MLP neurons of a small language model. Each row is named by its layer, matrix (up: input weights) and neuron, and shows model dimensions 96-287. Each number is 128 + 24 x the weight over its row's rms, rounded and kept within 0 to 255. Numbers have three digits each.
After each neuron's rows, "fires on" lists the tokens most often at its 100 highest values on Wikipedia text that the model never trained on; "fires after" lists the tokens most often just before its 100 highest values on Wikipedia text that the model never trained on.

L13.up1454:139120131115093110133146109149138147122140138145138110165128169075112141137141110104132126157139195123127112144088159102160148136118179121120138107156158126118121081150097101098160149131120124131160131110143110081155119068120115145110108128126138094079136119126126087136113118156126097144118102126116126110168109139113083178094097097159139121163130148135175136116142114130120096147084125127156153110091117136133134116118160141081142171152116116161127116157154128116107124119113136131101141119077152132095109116135088146143150118086155125147113164154121149158082132138110143157
fires on: "\n", "\n\n", ". ", "1 "
fires after: "|", ".", "| ", ")"

L3.up472:127112111102115143119104150147185119145109129133077134120148144130136130137124121105137127129148131148182167081123136151103166106086153100125128079140114114104096097145109133077144129108128142138098132150099133123155122099124104153155102093146093117095119166132131175133114176151113113105134095126091177110124137117120140138139114136171116126129126143144134116161165136163131141118113126120132144115127129151113105106136167106140146125166082125163161063078131058110117125119060137131157194122154077114149098141100164122133126112149130076113155136118096130146138142187146141118
fires on: "of ", "- ", "for ", "-", ", ", "==="
fires after: "University ", "\n", "College ", "All", "Hall "

L13.up239:135146152092122113129097163156117128109169094093157125149172145121124137116165103151132132124121093148083190138111151127141087166110117136130129117134124119132153096121139145153138134102110183154147114120113097141134142134115126142134159054132122096118116117155114132163079161125167153146093151108106155120131073099153075143125141142127118123116125139131126085100128133126132109114124123108053099166167102097154127129131124123079107141082136113140146147087142156096116123148093120137126127121153129089164161119094128082122100156076114125152147125122101128116123148131136127121
fires on: "| ", "5 ", "4 ", "8 ", "e", "201"
fires after: "| ", "\n", "to ", "April "

L3.up428:150088173107147108093150086107124121116119159155089113137135172114138126128135126147111119125138085149070159109125137149153136112090163147112111126121141133133152162129131097119124083179116120147109105142135143136103123161135133095142125118177084173161102149155112182150142123131128150161097146130115120171120088113095107117156104146135067111110098141145125097137105116139131098135104113117123136160124135097128099113116169138092124111129127100160152168129137122157118113093140170168119162167147140066148133098104119162141112141139163130091143118178144152109114123164127134115
fires on: "–", "| ", "-"
fires after: "1", "0", "2", "3", "1 "

L3.up854:150141133116147106124135158077152119173126090092123096096124120117135135133127128138119145151111138142086142106130075143112124127106168168127148135138123128115108118128107089138120137152075139093117106132123133092146094068151140164178163142146078089142125146165111115123120062135146117136153141124109130154107129162091151104130113123158077096089147138123120112158093078134115140163072141125132124145142165147125132126140118103097089146115121083095157145105130160133139096121092131184150142149128160166158126126129145102118107120131109054126117135156126117159130096155096100111
fires on: "\n\n", "- "
fires after: "\n", ".", ")", "|"

L9.up961:144148156142161146123141120162168118156120105119121088111159123116131202145158126140113126141126158132090152113104116099162066123122156132117133080147125133116107128144121103138146132098151160128171120148104137090170127099130091146132129129120135134096144127156122104110130132160098079131147125146115112143131095131097122170116072135157138132102126124140113117129098124145167089165114127116101123159146118122138103142120116142104106140141086075150127138155170108137115094131116106129120133165141143155123111155123135083121148138107138128134123155140096124175130114072100091092
fires on: "\n", "\n\n", ". "
fires after: "|", ".", ")"

L3.up551:125111139093086102113117168144131084159123097111097135062108153126138154123136112134131093103156170157110108087133124117133168126143109143105141083138118111096111136121120117071161142145161163140128136118107145114099147112165119125108152113156133156121144126122135117146153137120122122136088131125134133206125128127073139103161117125141074118118129153134131160141172164125110116097143109127134111092124160142114152100114137115094126132140112139172156147108124067115167100111142155176134148130128116110107138091146196126124113155128121095102125139112156132125105102131112090132
fires on: "–", "of ", "Society", "team "
fires after: "1", "2", "3", "Critics ", "=="

L11.up802:095137151155127154123124185129141122129156150111146133128132125088114166123149142132117136093174135121114128147116123071178121128088124104158159115160122148126120106111096098087142117112091134152179122127109112073129101152129105100099166121134097106153135152198128138123139131102111082149123153118104157142123117165107156098130116094140107147171089165131155104129123080156145103101155132123146157127132122148149119146112160149054119113081095097144157101114124119125139104134102148096130135174133108136110156151103109093138096128122136130092131155140154106132088157149120153180
fires on: " ", "an ", "No", "- ", "the ", "a "
fires after: "| ", "\n", "to "

L13.up472:099110121124182137120150120138162097131142113146125147135153099121153166132119101099078158130175112141122143132137110101121149170127113133121098125112119158134152144131139119074094129092121114131104144103121129084146069153170123131089123129134130109112078095135117085175149151068128129177111146135108141096062096164115107113128111125153114155111119184114128143169134127119152143110131126105153082125139084165122134107127187144112120126107120123137158151121111137120139089143136156135166117144146113100153113095163117102099158142162109118108122114139109101148098116125142102133
fires on: "— ", "–", "-", "– "
fires after: "| ", "the ", "0", "2", "1"

L11.up1423:124137110108146100149148140136133141118129139155148095154114130101120176084078122117070141127122134167111121108123123143144101162116161084103123148112119115082113140131110118123133154139102099092095096099109138092115145201178115167139099089116096130138132139105119108109110091119143149148140161177119110150071056133175123124159150111086114112104150119117113089130113131131126134131120074139127098167092139116118146175118141147144094159148133116115134137133076126099135111141118091103157153125134161168132098107100138110135109121129116128147142137122095135145107077131062175155
fires on: "| ", "/ ", "0 ", "(", "GB "
fires after: "1 ", "| ", "1", "2 ", "Far"

L3.up1081:162133128119114103089123137127105116171142142128132153137107192101123110096144102117087091125116095152100100123077098123135129125088139148103126141128094104097135124126133105115107097171125116111147101159107114115156116109160099160118132152121121116160146157137115110120116114140135099146161159150144135153120091174077149121149096140130090099101122180121130098117053086136126131153071137095140117160154139105151105111129132136125085144161104078106167114117124102169130082103123129169161118137133138134149126191126143097119125121143125137124134092127129132149095095147103088131
fires on: "\n\n", ". "
fires after: ".", "|", ")", "==="

L3.up864:114096142146123145111121141132214148117106112112125097133108147147156132154113130106124118087090164137132188126136124121133072112134128151118135097131124134072083132139110119129136119129113144145090131124126124122119105142151142124145140142118128152111161135154137104116141139121092120079116090126103211131133129127106164094168120130161094151154134159187139129133113149131171086177148109123155152137122100145151081148137119095126172174135128099161158098108120084172126113115110125114154122146172125085183100115077123162134112149147118105165109091112092113177127086159091079119
fires on: "- ", "===", "his "
fires after: "\n", "\n\n", "'"

L11.up54:091152111112134125099177104116107123147171088145136150145143171119141135132131078169057138133144152131105162149083050099118138122136132109130156103150130148128137075178128084127138153102116132159156118139118087128130128131109117100095077113090127121113071130135168153163133103104142102117145124113108148119104107132135145168144128181162128122053140171151176132144147132145142092124150149109122141111125150152176148130102122146163111133130133094160168102151152095159115109140123121145173164116090117107111108136122099102171136130109150114108128174117137096130130117099100086095
fires on: " ", "— ", "- ", "– "
fires after: "| ", "the "

L3.up847:110144142078126116107113118113158091148111121105093149124085103117146114098131135151089131104171121129141175088136100088116107121116142133097105128168120130161129181131130121094140116135100118124133100158132154089140137114148123151116151108129139137149177153118114156136129120152131095141155135157135173157102101144056136119151071095095133116155106150136122117137116117148136131192053138120130125152132166109142101113125117139166136163145112106110187187100149096159113093123126151127147145119112129125127149120078161114110134141130133118118106151155146144153082097137098125128
fires on: "\n\n", ", "
fires after: ".", ".\"", "\"."

L9.up300:167143168111160125121115111087103078132143097153173128138142133128151147079149147124136121080120118109077114128126098110162125180122150101128141121069100112145101123157099134139094124075116094123119116159115084091126115150148115118096127084138129086143133104158142103168119134161146129147148160109116127141141128184129121119133079143117122122103122108126204115126130134162225131113139115121167148160150101150142139155098104101138133172074124123143137154126117106127132116094120115103146108085117107131128132146115168141168133118156116140074107167140102123153081126160129106140
fires on: "\"", "==", "but ", "== ", "too "
fires after: "\n\n", ", ", "that ", "a ", "as ", ": "

L11.up1089:152137116149154149086126126120141145148115114178129135110162180098110145104119150152112116103160093103133135139111090123145104156099147105110123152096104120128133138126094181136130145173121140098132152130113110113150125140177139130131114109128132133153155119105145103108120129140177106135112123180129154161114144117116164148117091092072108131109137147158155141138148100117175186167090081143174125164098148130096089129134096120115107155119085104102141093093101121115186088094073106114111130125145145126111126135119125140145120142101125118146136119114131120122106099142129098120
fires on: "| ", "= ", "and ", "a ", "\n\n", ", "
fires after: "\n", "\n\n", "=", "as "

L13.up1169:134139090119120142153107169155106117122156097130150118155125105087142110126130133131128123117176140115144127136115141119180143107091117144147147125121125155147117101136077160102110114167137111097144101150120118142131066141159144117147136085179096085143147113088130108111134130205171142132086122153111160127119153133090146140128101111170122145147116171093131139171150148105127104132107109127108177089122151147104107133128128178138150153154129140108124122116125141134117100135123147111132148146131143161113124097137083152126116092139138088080171122131117133162064136155128152153
fires on: "- ", "\n\n", "ver"
fires after: "\n", "\n\n", "to ", ")", "-"

L3.up592:123133093114152120118173174089137117113181121121137173133133142120141158096131166083101118128098160124078131129139118140088131147105160136127102155118095086126127114149103157115119116142081161104131124129124126109162127128151137139154118139126110124160061188157167109135135098131126126128116120116097141111111077159140137116133108140126053102121147170127172074177135094173121128117100133123160125169184133142111156131153135098114108162114106108130120151111127135155142091096148108182146148144175137138149151152143126097151119135086109104125139101146140127150089130130107100136
fires on: "\n\n", "\n"
fires after: "==", "=", "|", "===", ")"

L9.up380:120145113143158091142134121171076138165134157142160133112121129097114148098110141113107148113127120120138122104126155134142124121148150142122114142130134137122139104129135087088122140093158179118125144148156113174101155153147118152154102095119144178145153166126131125154115118126106147162115166151110121104142118132124097139148133118115123119120160150151149108079079129131163123115084134147124134139135129135096139148124157114106101111168109153126115131123110098142105138114158139126141132155143142124120158077071131101095076106075093124074105126118125111159112107136113074125
fires on: "| ", "1 ", "years "
fires after: "0 ", "1 ", "2 ", "4 ", "–", "| "

L13.up1510:119096112102144128123094139163188093144149088097138139086148119044135082111152142142123149111189140121115150125110124104174143169106136083101117155121096146113152120200102131121117145131130120160134136123117084084103110101116137116118095122186104128124108117109119078144127112098102115137128169158128118121125116117106121148167117096095139130137131139172167130168146136152111136140136093143174137133115117130146103124117132148130144128155113110139154102112126131146119121114162119119173169120113138120138133150099114140073116148101104078089107147119118119125133156140118162117
fires on: " "
fires after: "| "

L13.up407:115150144081134173098167137195160097141106129092132126129131147092162128120128113125099107090142148145107164169139124119127082118098139079124115136130069116099131100130120160093149124113137095142150132133118056155124090166127118122118116100144090105128137134125135102143122134147124124072110097146124134089074104142118101116158126134113125113136154117186128085109142158127162126140146146084147156089138123128098129112137099117070110122118099136181134141086174112118152121174122079131118100127157095125136127147104116115122131152133100097158103147106081096126140118142098123081
fires on: " "
fires after: "| ", "."

L13.up1062:117103140164140134103097174082131106167130100122133120145172153101143135081079143124104148151136124164139116124085113064152120148147139152154155127091099140149127107101114165153081159169097143124146135168113113090154082144145115157138148151136097119166138164179163156085130147122135124109129155136134156163098118124104149111138124140128106139162113142107149123094151130139109104145093113128115142144107121136102082098109135130120148146147151099102122178108128102132130054150117140138142149144103137090117162126095138118137135116100087111113155132135129094117063127152133131108
fires on: "- ", "===", "English ", "=== ", "in ", "-"
fires after: "\n", "\n\n", "- ", "x"

L3.up108:116108102119150149136139170092115101142173118137162133085139134142142124120148137137157103114117149162163181105162092098106156169103144137123141137135119079152126134137111136134123076171129092134105127141118136103120092122145116117130127126149134120108169113124130086111174081138133171135133088074119121118095166196105131141159099147147090124126143152104152114148173134120116140088150161115088163107103075101151065145088166151135098166119136109141125144103140130095121101125139146119158131106097120129163104114123160112138114142147125097153122082128110125166068127175103163152
fires on: "- ", "than ", "of ", "s "
fires after: "\n", "more ", "\n\n", "'", "president ", "President "

L9.up228:138102127084174126098112178148084121123157089137129137137100136131147172144146111169129126099144137121119145110116098106131132154145074146156158059099149105114152103141104147134149121165092164137130107101100091147102152128107177104120115091104120097103173118124127135097126136105155115107131147176116179132136123115119202127107101109105147117126141145151179118148130129153147144115152102113154148130121093144118119139132148128088153105100118091211115089101137080145153127092111108126151126156134153085136143131111155095155101105142129115116104141108124135161123141117142157135
fires on: "= ", ": ", "\n", "- ", "==="
fires after: "\n\n", "–", "==", "\n"